Weights of a small transformer language model: 5 heads of 32, 6.53M parameters.
MLP neurons of a small language model. Each row is named by its layer, matrix (up: input weights) and neuron, and shows model dimensions 0-159. Each number is 500 + 40 x the weight over its row's rms, rounded and kept within 0 to 999. Numbers have three digits each.
After each neuron's rows, "fires after" lists the tokens most often just before its 100 highest values on Wikipedia text that the model never trained on.

L13.up630:538461443484544532580496512482424530437542557472529493539495536493479528458574481406463524449470525491562438485530486561495580470464457504438475482525581530491519475509449467506506524503521494544493494486515505521511574548498542486519514471536519498401553495534507456511489467519512496430444452529500529525490474531522484439532469506527491502482424537439454552553580492543517511541522470540509504523468585610461500448512497588597550453538445425539536501503464537503505486443498507
fires after: "t", "T", "Comm", "Or", "an "

L8.up355:445523533443483484488540539433522510523499519501546490540539504402452524539426431494540558487479474471485541418509512490502517548503534497499573453422523562476507467562521453477470455519549530548496485455490455496538508544532522433485504527522476562486542457453504481515520572528494518455512492565487516467491461451559529575437486477512510628497562464521481501507537480483404489492530448476451501503478475563516511440477483491534585451608430491556510496468471517552523429520459511
fires after: ".", "|"

L11.up430:482505545529529495539545558465492449532506483506473501543506508443508463498473450423476504460581478470436471549397451545518477471455474508535485511441489552499428569501432461505511526458505504528475444434545516451556452529529495516481523489465466537493526472512431447546480501447558488477486477502461465518556426439461499521481486559516451544550473519546462396496498521514583560452510483431418510487488586451493477510535498451584507460478407462485540494484508504517513504582531466
fires after: "on ", "–", "| ", ": ", "On ", "-"

L9.up199:390536485441472414420488448523516434489480493469476515462510454512474465497516509573515509472505477538511550499492492600488575490473522434470418457562494487507452548543529483463492539458479470498513533467549491521459467523521543431547463511487474559536545540529413516505539471481396571454511545455468558425510532531456408494542468518593485470458511571468480518464567472522532477480513520546501478465553520512470466492579443492443509495511492503504447511454509442491478510487529505
fires after: "L", "l", "C", "M", "m", "to "

L8.up69:494469450554514429526476552444485456536491533385479440522515465489482457455485523526430508457561514471559561485405527543519524499455415505498564480459458460481438472436460495472496466463491517547507477552504468500420426508494529491475566497514557537466411539575519511498527586470447469488477514469469544536482455449592509528479488562526467477531527557540531478543464544520478530469478501460467559471447541467531438504460507471552451496437466483463476499503465451533522532485538518
fires after: "the ", "-", "–", "thern ", ", ", "), "

L11.up304:493529410528494446492456467545471470513487486589483472530545561524523553518505430512485576568440485534556479528503509466514548506465555503479454472575493545510561470449471509520510521507513556501489467550520465483419476513580487542524460522459437506484518494520532509450503480422560566497389473565537523531464472429551525431493551539456527546535542450495515577508488477506494522422508493499511528475502526550491441486591454463516409469494532454477477504529494448480569541506511554
fires after: ", ", ". ", ".", "M", "with ", "by "

L5.up560:417549456496560464523475503533456455534540551470482538476557574518461485572527499504487504458423531557527466490556537557538545543503539481467512550525455519477503511516484556426422505451505489435559442505535489511460508489443551548525549548496480566417451505505428497525466498471535527477571524519541493446450453457474464434448542503510512505469550500437496552503494513440523493453423434461492480514580481506583480477544481399486503465458559466481510474488495535543518483453501546
fires after: "| ", ". ", "the ", "ed ", "as ", ", "

L13.up493:596538458552533489468503541409573457502527502477505518494532521527536460511437487442455489511490526485516454526483519563522513473497516508449549570570501460528485521576460513388528521486490539509521537554522472496433527475491529441470513526509518489500532446561446494508463485520468523531439473558440486559584547510552464497470519541532436525517484451443495535543461560458600483436529531443446462426503545462444502536534532473496495463467395504515539469494505573513553485531523487
fires after: "| ", "–", ".", "In ", ":", "("

L14.up349:641539578446497548519460450584558480493493459519503511545516598505480430476463504433449586536477450462518507503473548480492512458439516541472550482444490504483546511502451564458517487483506536510502430544517468479510491533450549440475456487455510484502550454542466497464495509481455554501451513578520497522514534465536463513466397522468478475541497498543464529475486455508508498478426499455499521480583542452499472452513543471497472479458529519513523494487569548441382510526447487
fires after: "in ", "| ", ",", "In ", "(", ", "

L17.up617:540542531544524486454545543540528506530508480459479499481566482488510484583462521500525507489437460512535488472525513457493485477460462447501448472400455398509494480514514426423526464500553466440494435426477532520492502447509569513470453533490534520516513473541443497549472433518516492421601572523540497468558561449477436516482543495472482508520486477494483474452550545556496509452406481519528480504559536501557498470467500497509540489483392510474446503492550507507379486489451457
fires after: "in ", "In ", ", ", "17", "18", "–"

L6.up50:465444434495479479510423512470541533508431557448516477485514392529563481427482511533546563470535430512537496511501455488524478477411414451393452451479492523523507483469432511548501461482478498560486449455503466451456489498499563474447487438519482553458561436466460557558442463498513530450549489526576481459535453513508499447531573562533489527483474530470500506511502521456528429429520492473470464489502548475569498499561542482480534504497470495486476508521540489469520580516444474
fires after: ". ", "The ", "the ", "\" ", ", ", "\n\n"

L10.up242:456581490534578464489463488489590505497473448526561413494539499461504503485475435452551542448421533419511538444469479465448519536517563469501506499426518501530420548591547466505498418561576479467458540434529440500511486519490543546546523461516500573421505577495512462499490551500490498467531485499423494493496403505557448462499502471506492538471530512494450534474498481488436465507540535523516463467515515499572510563512488429511537466556454518527511499490513482524490543552514469
fires after: "."

L11.up114:475501528525586521477471542428449445411506487431486494466496436509518492508522497521510491473461455505456498448490491410462498539471538475533547526512454488544554555527524538422468471572457541446531533553535450533494521533553526477606464504464473504426563432509459493540450540517513552488516474564448474449474474449550512649489571515502524534442517475480530468518514458525484420494483538506494496435503442567485502510494487537465511434527504442490530531450455480496514482530530491
fires after: "s", "l", "c", "cl", "p", "m"

L9.up609:471514460480523558525541534483558590477514515541478437493524506435546555502501465408478552465433496406468544454503551485458535482449466589470568406479538593447505522504566529477488439517501468432565495470502505562516529593537505574500571501540481539516496559472553477511502489511451483507491506521467469510556416465558503475546484512479481538452525465461496472558499481540525473481525464535486445449491523488487475538482494509572574441525493504504497524527466535452572499467524531
fires after: ".", "|"

L5.up356:468481495499541545437434460493404609512486434477484452499529535460482543506465506537574489534476498471503612535476484489462513498463555517484526482523553453542433494504488509473437481468596505530518524485481570503455465466543537543447535535502507452447524533549485479514509523524412511476498453542531507435450487532531519530540484434464543552412541507480562493563484469453490558521540571469569503517479449551565543476494531487486488426476490488584515523532529507496577505543517468
fires after: "M", "m", "ass", "Tim", "om", "em"

L17.up322:540542543497518497612529451559481490625505549496470482576504512491561466515453491525463557489475518488500596488488475544402540520424498435478499476513489470526468500511548482430484473538464445528470512447501519502563501535497526513464423476475553482443596463563542479509526494537534568449462493567526510430506583457498445498490538530475476538496501524573491524472489481518535488519418519528489424508547518544486517531512510520571505533529396498508453465488516490472470467457468518
fires after: ", ", "the ", "–", "in ", "In "

L6.up43:517438459547469601509508566428542519492524513501508509531426528447512429476562448447483421498459498495394489521441491540499485511518519460548440482533538515575422549514450459511487479473533560514466529540577485448452508551527505528475558537496511553474530475486509488420516526500559389482550525462507507498544451462465572496471527497563581542498484528549449499517457478500521487454523463389535529535499509473523504480520464455525534457540514463492515497484537442493544477486500565
fires after: "on ", "On ", ")", "Rel", "mat"

L10.up444:484537431512563543477559589437474387500509456480518478536535554488549500501500506445472508542498517536502469537547491480477552434480500546485521571441525494489491526536547478455544479521533481486553541390478509517594474502463460494515507470470483503568564444539487484494528503512426485502462506487527546508595589562580469546584463542494536488537482506500504525532510487507564470496437538438496525510500516571537566531455541462485539525497546514529491490497535521583513476594492518
fires after: "G", "B", ",", "g", "fr", "h"

L8.up66:451544457515610490513484540436568521501439500558538560525518500441507541482464496436484509462455463448443494491454503506477517498473531569508571439524450440422493540528541431501508515540441483461576456512553463516492523535495524547498523495513455542462529505438481440473474467489527442460548565531484524435547437395538464452543561510535518521521517546470480481516511472518546493484477472511507518530486545532574493537528521438581551557603507482500484539445470462535540483531486511
fires after: ".", "es", "|"

L4.up60:466451506543499522535469460494484516515507570477535481501531525484545514460507556469413526506522511476507463440550543498518508482436519571406511498503487450552450465498544545481510490458519534574446489553567532477544625556477562434470511477531459546466531497514447483527518513455551509430506491491558500512478488508500502578454492504522563504499493485540529422524513474491511433614478579548477543486434538512511464453481528426496529516486510507535523500590475446606527500449457495
fires after: "| ", ". ", "-", ": ", "\n"

L16.up78:546550512499533531452526542507550495543510480540508502568515459504524455520508525459404520550482501550538435499477513533508563494435519427489551517415500507480534513501469457444538475497511492498500524473499591466439500490493498512424462542428515583562535512544479486421479498498466485486467437549429526494531523538520475514517526551502441562457452489466510479508454529526541539470511497367429518450546534488548470535526493481513461412561523409545531502442523545437465498565484506
fires after: "In ", "–", "born ", "-", "; "

L2.up98:503559475479469501551597491518576498479520467587459523485547487481505441514481541517569467525479480511458517563534538521488486501542512500478454487601496543520481499401481494542509529512474483441513492530482392548540385512466498514471522523572501519480531402516462455560446521446506544489540469502538487505459597490487500572531499452529474492405515535510478515502452488508513553440490487507482478470461472513529561505484485541504413496463499474501509447544450495557443401497452467
fires after: "\n", "200", "| ", "199", "201"

L4.up305:441402481415579461485458491476547417526538489519450493492496460477456451481490487518508543460514500444533460498472493499469488502528488503516553469496514452446548493489474454533508516447443433506510515506491422472453508398551592458568497496454501482507515485539534473541405475530489562471495503518489494574477439467484526463511532477568477527543472567449538485534387529529613512471491471491556502509479485439538459500539498562440488581544439473522513515468529481496545514539483472
fires after: "the ", "The ", "P", "C"

L6.up143:441521457547511483548531464458509546548498467465491508415462531510503501496536523502515479530533482488530485418575504515513546470548469473515500464537454520502413559472533554511516458536496441578474607495503517579417511538465471586536494472527573556472481517529553475491474492520470537448538443526496511479528488434474528532476557455501498491547512552508565522498466529383452496547491503457545428505512518462603520545491589501507472470513505511450441470502553512501509425557536478
fires after: "l", "h", "r", "el", "H", "par"

L8.up99:488469518512486484460526521559539527512519504462485490503541502477510536552478558518455516498520511596503434435553497510404480499522503489578443463549442601535492518573495520450519515512469476550456494561462515493520543509519413536499448465461515562481486507531467444542544536488527538467516506529506557551509460483509359502527469528543479582477501553538448489481471436446494527571451477500548457493549463497463511491438545556581475504449405525444484524503555470529506481531522466
fires after: "c", "born ", ", ", " ", "b"

L9.up252:479530514475544518499556518509431481413481556472488485514482465473571488463538485534483465494546527470538497482493568485477527431444500541504542484513540499520495459448532508514494549457494432550450528544519478423497493517451551550462475509462513511468577539562503517516500506497509447486550463498500506395492555451534488438533522561462523530481477470489553570496544477464503491470508417485489462554533448547500494516536511536422614497482543498458541502437512553552621533506550385
fires after: "| ", "- ", "N", "; ", ".", "\n"

L6.up149:451561497471496447478497509525526484536552515470519463499501571537476500530499552512544529461470464435512538492515521485507580537477561506520506486511456488463487519505478541463511497551490436408521530498530473509478414542427557498555496469476451490489512479500493492510488417465505549442472584516548526514475427566490464520523592475502525476442563474550479517530483460431442471473540383500462498526482515506534514462518468445483563412535491415504478498454573508488598514549403473
fires after: "\n\n", ".", "J", "M", "B"

L2.up569:486506450460497482548481466549467542501503536510481531491505474513542487403536482457440480465435542445557414477453513465522554467538551492536491488542474559538456504478516564524564506429492479471481464433498482433501508465552543521468471509595462530434553482443495545537518422497453441489594464559523469496490503469558507432537446536481408551530464522456504494484520474509492535483507600569549494458448456478457533574527482517473516508478464508543494470548490569432505536462508511
fires after: "\n\n", "\n", "| ", "Party ", "- "

L16.up205:493500437458531531550451514553453464557472514467491536486500506526572511481523515457460464546486482468455502500571480547454428521455466512481524459492498516514509515564556512436580449539466435514514516490458563421547494441504512444488493479509405598420497466445526503432571515444484512488439490483516459514481520569512444551500387573451513481464554450475424482463448531478540538453493495501481548439522514484499546527553528492463506511482512495496476457439551530555484458510483555
fires after: "B", "Ch", "bro", "M", "b"

L9.up126:499573480509526527463507529459447565537518503578485511528570520475488486479501502500544513491524498547468480558401471509452537507456515506485495458555486535502454537526568414489576528487513521488465506475486481499438467535495512511606499465497472544411495486523431537446475515535565510472576502470536580471519402548454537453451536500499360478481526472428516518411463511567510505483541486519457461499495473558479474504497487459499425510454526498497552494488527508582543541476540520
fires after: "J", "H", "h", "er ", "Willi"

L4.up14:490458415511541528422487521402473480478515488522553479493467490411521555581515483481438507527422475488471455529503472550542463526417465529497554531419452467398485505534482496553473503448508512543480532516497439469543448438519493423453504529507452508505561508533448536440529565493553516496451459527527538474534431474493492531476437548491541451504532521497526481495521499481557533540532479429493480458500500530502444433494455511586508439495498520458558551541527437455536449465533474
fires after: ",", "No", "P", "M", "Sup"

L2.up464:557447468443473528492517540500437505492458528474440497540473468461408498522549439415444490530441550499470385491534498461496492511501562522474485489500537521503472557538506552508519542414500501456526535531523407418447555443507511462512450502507461494511486565529479558435524479436478444531487520541533514527457464558550515411505568478467439537518520469489569549530476421477527485523554553526552499493509539491484501542505544496446477493539504546466538539502538475426571473535522531
fires after: "| ", "\n\n", "s ", "Y", "A", "\n"

L8.up170:505517489451493556452565485516469479474492455419481448608532506566543428508474425543542503545533453480451465481473496501495514507585501462461536553544471393476480424488486573470448437436488515505475476489474540524479516470542495511458531530481487493539496611472463528533502524463547490481493449467540462539553570472509478508597489462449505489507467531524513530519480519543465478473447459532527563496482461481590510529526561551584500516493558443430483519495493468501454494474464441
fires after: "F", "s", "at", "med", "f", "on"

L5.up279:427426462493552471458508549475463478467529437423500512536460573472447563536420456514505566482492478523460418424445537519462523582528532453471469486468553519495519490506452563427494444483508467508500526560491431599496528477524513473537513537406557505468542508500472501508458534518492572479489465510469465504455494490530517541555518481509548483521464582575498542484519504466502509497513471471499436490533474518558518451502543560480554470506503452463452560450474481471491509518401429
fires after: "c", "C", "p"

L9.up238:492534425547477500502515513486493567431464490532517437518481457444519519504542593464538483504454436475527518463485567437449506433505495484515508472534449586460433577553502459482456532474530446476496490492526491558500487528438550500509640477547485528486491612480521546453468596513469497558548533525442532496522483483621516524531480453487502491473511503513498478489511469494511532473468451519487538480529487548539486501460466477464569542542478461529520557507464402450489530465479491
fires after: ".", "|", "\""

L13.up422:466440488450566520481495524464455495514538482511533518518486520450530532531491494587488510463458503498532513551460469582521587570487547503404486523506484519584488464538535437465457470449534549509562525464493513609438466459509530446476445476438526493441513514530471495518510511481478528445498497523535605509423478526509417507557423529480608518482552529520490534492496513529492505420561538483468439515553500440491444528509521455467507436487528514531485524468423485538500440479481490
fires after: "M", "m"

L4.up517:430503498499538505461539485529482437532497576483493509537506528551386505545488513490533513449531494581522461528491515533506584497493432546451486531492521554546496508517472524529511469464451504459444534534524459548453491485522533454623402471511490503453514502539531464456468501490528501566444515501509513471542600490460443496519524515481540456453561557438543463466449550426542475527433436435494542487501526476489432447530572449475457481483489498504525485452548554501566489518553527
fires after: "| ", "the "

L9.up541:426490455509455531474540512474550475511440494453495461496460530475470503475445511557457519497511496493618469429547523558483454423466464473546531547445531492440508544528494516506447572495507519549457456544521474542489546546397485502490489478506493500539540455537541469515438575460456556498509472512538515502530565501542415540503558473478454507530566506544561497555431524523527503583521515491510467462473530580504506521459552474518515499534575479525382448447462467490511487465462476
fires after: "h", "g", "c", "v", "ise "

L4.up23:503473515500419491541499483470492529507437576526505449521508512573458508436465497602496544467505448513453508483530541449455514509456528548479551486515509455574497468449515466495495502452466449497517509467506476488594452546503447497498436483558532478552585430590499442570484487480485496490557503455466500496446500446571558530505527458502531555463490541570427473511399542542479492453440505477477534487544444426501482519544448484499419492465560491469450482484462457529507468542462505
fires after: "| ", "\n", "- "

L10.up495:584556418516564474463520497502526503534491482506479441521532443491523517540408428456507507536450537585563504495530524438465532433452507511495476456547547538498448574470503552496518477465559517574451556496522531491466550490539485503587558528506536533516505515458555477565518508472542549449439467605548550502481494477531492491494491525508543532447476442486486455536482463514467514434535533572482475460494532525475490508523493543442444557487534530556544458526451447502470471532542583
fires after: "|", "at ", "."

L15.up34:446534483553473537517478519475517458447528447519487530538480556486464517416494508492490470497483514448546470490522497560425494495526510455585465580442518407505503438513502566491522456544542521539493518453500406592479540539502469478425431451499498504460477515555472505519472537508506390517530505504551548509515593568573529552563542516482496449427461523556481445509476475511567519508500515513491470458534521514449505471519504490546552562570510451497441504452432494523496536485454537
fires after: "h", "c", "g", "d", "W"

L10.up612:446526508478484466486559498523498452444410480513502521520520486470489422436618539431582516478562538465447515553540535467474489462554515437552397469485522540524470440518476548468462490495499464443476570521524463509461485532432470532532517526435426505461591586463521435440413498548473559529557475530503511505562521481539491498462477536496490541488509434511534523423489484522433503482501459484523459498491543484510487463518495512502522569434527470460529512500467538551519511466511508
fires after: " ", "| ", "as"

L15.up325:463613552509537409520515569485509520553463476470549500545546486516489449488499484478481551426512486446489482532493585451467532483522579567490551525463487529528522436583501485511476467526503535486481494462502482456554481516526525478507501550514513544446542451419543453582476489453528507498580487564545524414538506484521405515466412492505540477430549450456538456488516458521463545495467529509467496452518567512527463488492511472522556519551545457534476537529560467492509562459442513
fires after: ".", "|"

L6.up55:477552462576580542501555487423539488462467425442534538561526533497543503511449538515498576476480505379496540494513518504556540488449527519557510477459493538419496502547493476504480437509503507512466530502561476468500442528542534549480501505496502508436530486480469454543487536481474484503535500510469507520530441533544506505506534488467459561506523521472490491495499434501385503469523463458530535465467565534536500535535427415483606498622486487486442465460592434479512484520468511
fires after: ".", "|"

L6.up609:546603479502529489537560488492526523484456497497466505484551499597486525444494444497434480456521507482535406485403539486485541461504539533494509518456523523557445592547497522461516555451454441478470515431496430384501538531505485508471463495496468481502494570514548506485488511524526488534580529534626433578503449523511451462476519538537469574485509440542550538490523472480528486526461570470474449514539516473437478488476459521440498508525502494501545548484520524457501540491560492
fires after: "| ", " ", "s ", "otes ", "Party ", "ear "

L8.up410:565429473532516474492521514464530522485430536516454469498469593484534523541508434574509480449477462533492524483521505521518497469544592447592519531446536555492456534482526495473511466472555491505476556513457474491534565543413484434459492498483514477449513478571488440504509530525488474532501409481517480511452530543492501512550514507482493571526483559521455554511512463479550615508445475558417479383493517566483447475448586528524493536474524440513508485507484516519448472490541553
fires after: "h", "c", "S", "H", "T"

L5.up461:544433504480536499496451500426527507427506488448466431439460522471565545480486414501514489547449535459460452457530485550510513478463499475565496489505459511535501497544484600529467548561466499530476508516494509521502478508423496455424490508561569509466581525544439495473465454500455558489502447474450527457507432518549512508532560446461446508546553550545562498501478517501488504499475529519459364531599492434500524573492518489488474528555513512455503576494498507464563468509469512
fires after: "d", "D", "l", "fr", "r", "sl"

L8.up210:494520473440449434483417449545465469485513449492553493563459536489470544593568552536519514526476466533525480503500508516429526491535468439483480472586552604540448486549479462420516454515536480459544506473531463576421535480499504482485482476430524504426545463500505484499506484574491512524512541492505561520498510560486440495508537538574479484555564515512489503525532465504493532500539442537423526498464528410447455530565491441522517513463533422490503489531529556446504469476481434
fires after: "M", "J", "w", "em", "m", "de"

L16.up568:530501479461573427456550460520400510466512524456532460474403534526509478466431444434581485521515543503513507532446493495474490458494591511487484452511536534557444440486494448531528458514490540498507438471519502524559486552494449483443535564532462508497498485545454442529508553482563525450495398515478541552434526465509502563496470510518548482521474480456448507501543526501555518451448550531459526453534449493477510460479533522572514494562554566492482462422480527505571465482559545
fires after: "Comm", "man", "ed", "st", "ug", "pr"

L5.up566:518505505557548476455559544443413529422567413544515447495489525501491502557523512519515461464477575479472488504533483440546529435479570539458493526517560508465468501538508451535506513519415528456534484511471534504522466490493507554422488504457432466528530488547495461490513506507464529483426439549599561488491503476464528517482493422478567429510503530554477505544505466489479568551458471600437510480446463549508454465551544474537511439456490502444508539581548464493509506506508456
fires after: "M", "m", "rem", "Sup"

L10.up623:437618499490559485482500518431534498463507513562524450534533535475558482533471474400523544487475508413460528430493537491485508525516502501495549470449466510526490603550444518439489493576553447425518534480496441500464488504467578529437517503496491583415515555458550509482482477489476464444531422523462504526471387518542465447493492452493517520480499477511462443514479473499438509470564525522486487441486464526559466557477523502533549489556474486493437501499472504455473471533445483
fires after: ".", "|"

L8.up448:459525476509460494474541552477411558509489453444498468474464544507557538441470480500456537568481477498544543517442487565520457477507470523499454463505528463443509599477575469478414489525482501423531437478504507596494464491494545460397477542548467486464499531552490506514490429415506494422576490501500537412500526493488460518514481499462462504519477523531480384467438531541466471447563523502498502451541490506603525464513489502476479444546473472489444486507483529516488485440518481
fires after: "w", "H", "h", "W", "e"

L16.up10:433543537525513487494488536438591483502456452513565429582545530502578520511507540499547498454486479471490528463477551450496495554440566483530525467391518564465463522523477496479480430519518511490443500495519475495576506570472575481495524487513551520450482528439513488534471549506493555423593418479475483503536414508510508499509424430470495567471492479492447514489493501462438476480566516507468495444522501490569537504476404437556574479505494507517438490530518485512470468503530476
fires after: ".", "|"

L2.up330:510519504427450464543565530490529507510509530477494482471503520519526493478490558519466448584535380532547454564548501490484456514513497498435460550594514458568522459482502454476507513529588472416466475563515454453545444507543433536468462486559473465507552456549494511434526463535472476506523539487534547540451500561525499512408452521536488522455500510509509502490525515472516512544467585464504508429548442484531506569518435486417459426446496519481489521501421498550487519488439493
fires after: "| ", "\n", "202", "200", "199", "201"

L14.up313:471555503470505506480522562472445473539543454474474504529505550500507459483503440555471504537533423430534534541432451555520455486508510501483514427483563523493529516451529491437544534594477470440531441462527549489486500498448574534504546439514421497510541487463485462470510473484561564461472465463497516497499522540492413464518518477487497502479561469457432495420479452504573496495525452539463429514518471515596493493509614501542452578436486557517484518508545527512502582525507450
fires after: "b", "H", "B", "h", "c", "Ab"

L14.up212:484537510496476448566475478525516433474511508496531501440490504478515517549395490447476446471463500531481536504456525491517437526546492492501540498503511537474482488520494432528560434473531395436528481473488526586460529543503519462477493456507425516406510474496454515427498518531498452549489475501529479521528517490494491496590478462550608537568501559633453526524506479465570500459489510486501526468500478523518601621551547535481498521524444480499449496445540492539491480483517514
fires after: "l", "ill", "st", "high", "d", "St"

L17.up113:473517502486499500549556543517509492483503585540451502520487508457546434496520481413495533430486495482452519519478483506536561478521511514479467507490590471498470426537510502454579457522510503502457415547563450457548514376506509550490501506524458454476526552459505491531492498522480506482546526552511557576533490482546454469596492455544445538469485436415479428464434391539452506446497494480510568488498454467481436473552429455504531509505482539437485474500511490520496543465458529
fires after: "- ", "| ", ", ", "; "

L11.up496:495490488561441488483547558560486535488530489468499492457434443507503520543550439502488512494405510474552567512459509516602544465616480540451415455466526531447472529565529465472556470488443452435472483511523469514482429440574503457436512512453494499466473617490498527467479501487550467429483483480496538520506426530453529522520547425468498521495507567504525495498513529482516499503494542548523523508496460487521463463548546487457434477460609453474523523454505490555459479472511507
fires after: "M", "m", "Min", "B", "om"

L13.up187:507540460440544568536487513451514488500553519462481540467481464514506487502550424480469484489384522490474471515590547460513508458432377561468477521472550520500470446455496560458487582491526483520527572530482519519515512548526535438530415536456507453462541518476523518533486512568446488465552458448542393520560455537487520465539495475556434443492455550496528504485500533518487500506462480562542533469489528474475516477482410482528478446516568449487476473461482453562491487469540496
fires after: "T", "was ", "S", "h", "t", "s"

L16.up430:430465471466461541404443442534570505547475556485403515539563509439495573490503475530475525480487499498457464480466518530526442430519560483530515573455522567521471445489502531453593504485474503505400562560563464573518474575488500450512440467477516513487510506528478480499544520509426498502445467461490541449476470501492568485550458480513489469471512543477489535500510524563475582509511496480463482451530457527519507471492542484574477452497485441529536440564470478456494459413527512
fires after: "t", "ter", "g", "T", "c", "ph"

L9.up91:446577521530553481529472494466505548486417493501529442535488530467503517503505442474529555417480515428509542465477524465510496558463546539481527470436524492456463563530546487457535451489486522531444546511547469539512510548509493527523549494506493578465531575505486459523469594466478525522518503524417534531494423473510529540522495465453457575427549529510426533586521486438427489453541517503475492478532505494562525512529435446534571502611492542529475488544560500496445520533473555
fires after: ".", "|"

L10.up74:465499453423546485451456432517539575458557534583476490539564489524462486492458495521475579521547402443516479524370545494440471435499471493519450535512526517493499456517483563528568502574458467495378502476442544478492445550545495422485516464496489500473570466436498487554469494504485549453481420469507480510426503462508552495519476431519476456558502513515523489541490499582534536502476494514522480505486462518534558531470475505475481487524525473555511504441437488487495502484524452
fires after: "g", "ch", "ph"

L10.up620:513516556480603430451537469466487554534484574502480468472460471473516555496480494391483528507520457572453469496482483484525492500545459480514482485496514513521452460514473518528562453484450444526479483552498567561552542491523541531428542517470531485449484522468522580523527555499487533493520488483524529480468512537535512511543466494503561509591473509536408453511540516596510552436531491487575521538615443492461529532485604535503532450583468451495508500491509518448516511471568519
fires after: "st", "w", "ill", "man", "ed", "ig"

L9.up629:481533513481471497502478494521497476494494542460532524530502554433551529428499464446514563502469426492523492507531571548466489528586446480567512466400555482498492463447586548453503538542482472504500456461493573516497553560506495499479476457488507545486556530521491509503452443534501457435464456439452438474494510471502483547456540516449545532515478466577519395518440508576425506476522497561514437528570523547528553487545515580435478476551463496500489519456539573440536483503498485
fires after: "sh", "fl", "t", "w", "Sh", "h"

L13.up0:491564475507510555493468536443475480500513547478487486468563462463499582481482419440528482440492452500473528508425521564461586521512489542525573520465454535486492478530472505493491518509435477554511509515579482486429478482549539513551528480495403524521558448465440483538500542485452463520549423542492376436480453527516477541543484550555558435548452512514438483520599482463525501478503442555442512538470469530482450484527462489478488491530447437465464529521510470552512487536473522
fires after: "of ", "in ", "is ", "l", ", ", "L"

L10.up348:467567449455453499553531512545486467512533472511504459543511517485500456596525431466427528510529477450521503513502487497492451461510559467499499524464467518481410497534544535424530550533455487520466528546497461517519561481516504531519566471433489496527427511462448441504409506412561484471483444465502396465525487440482498503542477504489473509493479494498527497570464576546462494488464516531545562479432508508520577537464559595487532518500553514547449456470542471464559524579550458
fires after: "g", "f", "G", "r", "a", "F"

L10.up148:480451586507527529475507538460525494528497496472455505473563465510513487518433453436478520558476447441526432525503543436461488451543394487515471476476514469529524413401453482566553477438481487485481493533476436512490473477581549505461508482457478480479479491505538502547460482429459478419448417532495442487503481508495498559551524533551464530435504459473521504538474513532552481484478558392488514486527607488441466521522554500465517475475468493470572487537518520456514518571463532
fires after: "s", "the ", "The ", "tit", "1"

L6.up14:555480527518437489466493514503419495444482461578491454471522525503552529460506508420578504566459518462475503529411547458519499595516528523448487466518507477532433520491404498459517546491491545497550425443508550521484508462532521553480475579499445488426537501532536490468511530537509473502500475545503539461486443539518626494418525530520481451505519525563566514492531490498513500526558478461513508452483467477487499485545542431510487454508510445511414524469539429415551526484466459
fires after: "m", "enn", "M", "id", "com", "ass"